MLP neurons of a small language model. Each row is named by its layer, matrix (up: input weights) and neuron, and shows model dimensions 0-127. Each number is 500 + 50 x the weight over its row's rms, rounded and kept within 0 to 999. Numbers have three digits each.
A block is one neuron, or neurons of one layer that tend to fire together. After each block is what it responds to, as a language model described it from the Wikipedia text at the highest values.

L11.up38:518533482462434388439397542385560407495433491526435451572506489417544525534562506490547461515474536428548502486461544453489500464513490504443499521534495546472554559490414605443508479515457432533368496407552532481492518552512503441484492477430424520548486561491570484495483545547499569571546424511485467534603527544557439528425452439473531567511530529456499478493395466577492411554522
Responds to: Final subword pieces that complete a split name or word, often places or teams, such as Kyrgy-z-stan, Bulg-arian, Timb-ers, and possessive 's.

L16.up109:576485490450445461543547505518497511514430550416490435522429478521476538527409557497406511562560419596550458553472407478523509483518455542517464498525547434533455520527474515544434543507482519530497425465517543486414508482544453462504551446505381429578518483537516531486503541453413502503426486515467485497508440550497481513473488489443453511516604516483521507531372469499532519639540
L16.up111:500493467490555570451492456383442542432495521439507438472577568515493496533489574531514448494537609492499572441528528509498404482483450518415369529495563451463523521479422545515461613420475415556484519567558469487495491649583444559601475451504551529508466541492414537485524441563526489484457526518415545422430542545605529414485432542559515499494550520473536483475474464511495551495474
L16.up207:454466473586559571462395494501472465500518518508536481571463445521548534508443636442611479443498444518531533507544408495493441582413421552532538501483559596474490458436398568483486539518563490405458508431486504424482540579477513489476456539479523522591548563469420491482520527530506502531432543541469454532460539491539522510574423509509582476517517393449517593600565514497556447442480
L16.up468:490431517567477508504462512453527540490556480490509472485517524471528536536386540470468542420472478564460548535422368499464345499602461497476547501511497548486481471547512506520540540465494517519401449476482562592485594578471457537508584529505544600483370475449529499499450439564491568473440439555427458491527556450558643476416485557534472522495516568532548433524666485595575535532498
L16.up512:584508480551473616473475547473497511445448375459601455507471448544508509516450516487571533490504509547509523474524506464505417469523487526457484470527645541495603438457580604471424491496373475495423464451435539416455476543582524523452430405578549489491531570595449573441580487559406559524520486523486502468427526539538480452437409499569541511458402477488432450415515399524427510499405
L16.up577:437492465548547485559439545450506524596537494534548446518449436508489452485444498434534526519401578570505527478467442489534545501511474504606431519479517493411564499358512524382578452532612537519483539427596522497451530496595567520544506547450439480454564539459577514502560459532514616551483494467568562503542456547455519518490511486490538544488435579504456601470547434564558505397649
L16.up630:479428571547509453515448463455501526487482577478489492529556427560520501525428461492485443548453573502527413470482569501526507433514442380479462583540531540460607444545514485537485512474439494494497509599452442517448494452542464472516514509509474488528590483526544503492515515573452576463567509575510557461517431558452478452550504480480479543470466511495485466421482447542534524500480
L16.up644:519531425541500480502534422461512497453512477475608443482499444466558546436456424498500516509554441513465495524491458460527513489452463514464535542476532526477547428485478472493507554490497548505499535579445523482495534531562503532478473431559411455501555428521455386520467380494555506610577550490463606451494526528425582475384424480430483419562536472448536544454437511559587495518447
L16.up714:409422495447519491509583514524496495542486514567401442459546523536498509588427437399424492532548520502527529491525512452502467506510480476504593528517502480485540553540439529492443579545496511532411560428600550518434416511450494438572532519532568555558529562526527471529516528492480509476441456462523483474483451565536447479487496492469483545541534584451508517415556462599529506387447
L16.up788:588514528642512471574585522421425433394427461486484556582413530481564488517513480515472502545527405519630440583561538490497458437560427582439531539442599484469611550453469493504419499464515472499438433478514419562527566541429525454487552452457547406543560453412553528533632555522464577418475469492438404473494512520469563525575468522504521504460547481543572549562383506571536502488480
L16.up885:570559518553459567582423491463481583594563469528510509410412465450515422511418529576478430466486571490579476416476458539533507549423457454508484493439601585458568556528501435553536517489509539467436568524599508434511520495531503414562535472521499461503556544621522538543460479482363538545479523496532488475461475342509457408586473498518480440535553544513522448503478292458513534553483
L16.up984:447503537442380520490465532331604495528456409572474490470473488551503530528406483482524475533525470441664434436512526489446482473545482458551468464570646482379457519576449622542479500540519488512428544589476447528554476571637523497459432544457559428419440504516546573532484473535446657516462520452475480509578488440520445546525451475521587485538507536519488584448451434528482516498597
L16.up1098:563447434566510483466430465520522598415539540448528525527505537479540443392426462601449464533564526489473503416488450450505432412539544553430549471414561520461559466458468493448484571473555548501527596537448448523483563586504496508635444488482546512486518452545591525531532512481470422463502481474524509440500495573538543461465461538526531471556473517561411525489393459558555520543513
L16.up1164:484537528557371504542383458466575607551470410543506487590426527440462503459475536486489489492477540525440494535472558533465490501436489443530495493506584478514514525478464488379560509502532474602485478481575462487445381564449552498542405452499511576489523518504485562521565485450503511550492508559513504496534563577430548427501438438560464547507504581548514636478514459453572563503470
L16.up1195:467556483542480632365445452494400548437603568544556490451445527455548451540409544470552478530441517557394496540524472436468549441556456498502566469513605528494504556444470596512303496491514585529473529497581467368450478583556465601434487511506586560475577511428490515523527479508504472466536519591537429514474403471476543408471425470539573480507552588539552485583569405503489550527580
L16.up1317:452453512457627519497494532516562534516520502425395416523524478501541539491554487536425490528424429550533508475449444522513538447542558551557496475481571489417520479508440515571404492498454473590484577548478484429482522468464484434564574513478445528504518507501481473485423479423489509518504426528566470522539490444464518485537417524360573525505459536543507428583479494605444373419550
Responds to: Tokens that begin or complete a historical time period after "the"/"during", such as Ottoman era, Bronze Age, the 1980s, the 20th century, early 1900s.

L7.up231:448532573474540498510573540514507475487500531518487484484466444481557519483534492585428559504470535515443395443502524473450487582543532551512534546522462522494542444449525456502603523433503475415461454601575543517519518442544494513527473542412606401483476521468473562586421506519574485539564491515687444482489537532540515525493516515584447549497454447513572534570505488508414541468480
L7.up764:534425422534530503447522567516510513528469462460471529500576524436560526436597495516512521374529453443461457476459522519517532520484446547472466575504530506501464444476548417533414538475535538472490477649549549494436577439515493402487524431405436458468583506454409643484448474564518469542501510509530578557514508473604498433462465535597467521480605556567521602544581386549384514534525
L7.up946:502537525572490552427553419487526540485539491490527499569536518542530452565500535458471490579487484520484391507510507577528476504495485616435556576537520534481418533590557489522468453513427495558543522606500477507520495500514490488447557379491376536554492488506462530478526592531529444510493509508460550531548591485499501556456430481589514513476551560496487565558547442570453456517543
L7.up1170:517558478489543436567444563530497395551506433441436409483531448421490527509529524531477415529418407503524469600480586501458542579436450459475575508409502488559460491500416511568477540437450581563543576449532549476493560521494478445434585487466491395516629445469499527527497507464450539498483462513578477521465541533446455561581504552512517459446572430484443475529528400477575509630514
Responds to: Commas, colons, dashes and closing parentheses ending a noun phrase before a list, elaboration or new clause, e.g. "two children:", "Vienna,", "company—".

L7.up112:516508456518495525416506517569446497474459516575540479559455527597404536450480513464413484520465496485591432562478510500545510545571520523556483475474481489537473442474461535504465480482556461451478516502432504557539586478552493457474457462464521494518473538446656563532488491486516443517449508538444500534558507525458530392530456420542457544520522516424469467546512486500595497488457
L7.up572:519495430469407522450494526499466493438442461538453462560474517471453560455469561514424506460549514499481492518485489450573494522416430538542527482483536502511474551515494572474456576510449536579502514428533566398551457496561448448488456432437449498495397503505483668613603442613408553589488392458529582469483547464458524431410467465509545440536465523529554439456554427472548548521450
L7.up714:486588568417510501616573418515436563503509476516467490446484585490515502479540469421561577575518539483516491484570491430429493563476490553509522554526641409521509588421447477460469494497486476482555422523479522556544502406493472492545574444542484477456485539469531605469510532541516454519515490389489519400509511613557528462485568593552444517537460552504480517535457517476512332505486
L7.up785:547471457549413502532492516457476489522571467488551548363401504515416488534561492497518424489463472499535495541535500515567448466487451504592460455500527487510450553516466445490511470525589520495657511543463450467489545482392469360526589504589509512491538530493487565499546455507529552444551387559550549543530487531496504414510500576395497508465477509451544456523479422556556517500523
Responds to: Opening words of multiword proper names and fixed phrases, chiefly World (World War, World Heritage), National (National Historic Landmark), State/state, Royal; also "200" in years and amounts.

L11.up217:547416459423525523475555494596539538488502508496517536540534374427577577409507463477430550445530571419546502604405447430473502469504510601496553464608474545433533478545559409526484537548535551557442475564536534395587478599469447548540601513434498490433504476507508568432522465569472423527507448516547497553536550580573507505495510545554426576522595448517453505500567444450479488544488
Responds to: Commas, sometimes and or or, that end a complete clause, often one ending in a year or number, before added detail: 1996, tallying; 1865, and.

L16.up60:400538490444453442511465501455471430450533525490457435533532561523594367460507521439528528488516589546532524506519523496515509437547434482550605442506474403491468592451499509477580507511500544513456496513460513455509457463505538532446490527488486581424519453544517559541467492400590496497512464514508463417502504594566413504523467496526608517520541527396477465501547570508497556558521
L16.up121:500510441569515505474457547524473478481443350538469553438451483453550485562502600508544521524490464463600526494480450456422514513480506498561482480535556528435469457484572467479539522526572468460506546463452429496533427499491457448558605533460530504482472534535505646451474466468474551520530552464505510564425598564484474653559445575442510557439513572473496557468468520424435586535589
L16.up147:566535433470518513454435518543517496462536531495447529579530442520527517468511473518571435590568446466433510558509411505580507489512431465473570493510567497404463478570489506504486530595509531504520471520392485607501483481489486483539500526429562466478457491542519504471538470509490442539496511490531518481556487499511482475463520444488492461535556428441512536488441480489466444395503
L16.up170:541475535385595453483507585516540432522445451448397524520456536414453502497627472480513478437485386498502497487485519536540528509419472597502549466422537551516594457480520449552458540469518475434530471539421572498537552514469563491447472521430519476465462506521498559485429455406412532540488542486556510441571542401477427550511557525393565563519522516485507389545496433431494410503523
L16.up308:464484502507457473452542519470542458495491486468475606538415532516523481521511543504630527524512544473496606411486483547482468491388601551407525536447558383474484473497494465580471539467552536448528555494544433512341501474498396464554515609448471565572513518516533539563442394427483544489440454462426561437517476480571522497497518544497459471544427457419501549469547454494420458409499
L16.up372:450422492441565519475498629480440471479474510512544442460539496530511456500509550519567531469538500560625394505548556522515585569534398504557468526501546509487427532587490447359451520458498475537381533474505608508521432495489492556541592475354438513479501402470518458487467454521548481508520361499523531519437542543481552492602556462512517515493564518452512457519467452494454555611460
L16.up518:477407468488505483535598565541411483487509552372423553492462469490564533471677520582553479494528476574513506507516495460503513456464567521561486505555506547481496503479522342512532526473495533529521478458479545441426464534533474431474467563419474489464606472487550582442485491596493459428493451465549563511518539464512474468459454587527470408415477479410566462519563406487469478498549
L16.up556:510377484562479487516520498552542455473590485519529455462534528517446492545524517422497559544563455481493391496403442477473566495510503545578526523485559559490498481591529575588504484627529463495521431577521613501527542502509505435489451453514460479552484562439451488528461439509491511588492555527459494496508532474508550477468517508488544556516505504454559503505455489432498501569477
L16.up561:549509580504610563483590467509447419498446603456556542370395549592349472508502511534603523535567453562619562483539568526435474509436549565615521526470514527514499456434500419513517515474466436548552579480487441464590452519555428514509466582516522473469494534544514561530529462474514500599479508562434510522460496481543485494428492473451529576479510480516527533589434604482627433439443
L16.up569:484457456497508550457469494499500582545596602462576440491509547494495451575531435528545441558529471513477489548443520442577511483529506477481461485465551517531424482507509482574451477498518466525511524473500485510476486533559454547500473535458443472500457541495563558596452501548358581545482493474481397574555533543560408601460497451523549565436450550477508534514596492494481543575518
L16.up649:477417472515535518495557564498416552475485564503505501481493436506494512484474506541454532519499497531408485495505538533556450518365445489515489455489524510568439515534494514517457476545513503571571504434497566468459560528472488346423565453449479435500473430524518506486519528448431484459488544561530510524500535520519544549492592510524393548510527431386491467556467463467595526486445
L16.up910:528522542444501455450513518576560513518473625476529592551489447389500490565525498461539550462384548522494518613552518511451463567460525417479426491494467504479497528550372509527398577478573471475422484527621529464613522460499567535514507403409492449546502397537426522477490406571498470451492490502457431506574526497512526507408455518394543576573505491509529443461473424439524541464634
L16.up976:590393499497522555525464534498376457444584553529518544502510501500454463421544524524616476482498425573477504483534489455527468550519460534386499407599488455417445509519433461465523570491452522505519548534497483458421469438481493444580489577494498492416564446366520526491466499510561487583593450496515470509538509584488481489526545415488440426491602476500565496561576350458461419537488
L16.up1057:480529508534546489405467546457451581384545490486478575500458495432528538420471535546531523460415446544575559443475512439465458561458480436406540514496446515441497405432501511537496558491454489334541559564540506518533550469543455485518563583464463448281481553535450433431493485416414564500498495643515530445529516485528541470454460549531567410433465497481491508482520510509473520502528
L16.up1237:544515496535570539507561503478507614487469513432491511450496440506478495496516508495598436544539451578486510491513525480536554539469534532516493549520518533520482533457493431508539530470541434415473386430491483421454472549617517438363527544518572485423449473567414494435450500457573460594563497509589495496480509504545539504472459539539534431455575497490476450422499435441455484481580
L16.up1274:523544440555554549477519484525554426444512471511544565516487437493491479516494482509548562486487483535476515462489556550413422477533449499563500514472580434490455493481458427485503497488531472547451499597501508394566506539567511431578483551463490596552550489413552373421655484491499515480519546517495541485499507412486517592409474442531465473551524492459483461562496501525420398450522
Responds to: Commas, including after closing quotes or parentheses, that end a clause or noun phrase before and, which, where or an appositive.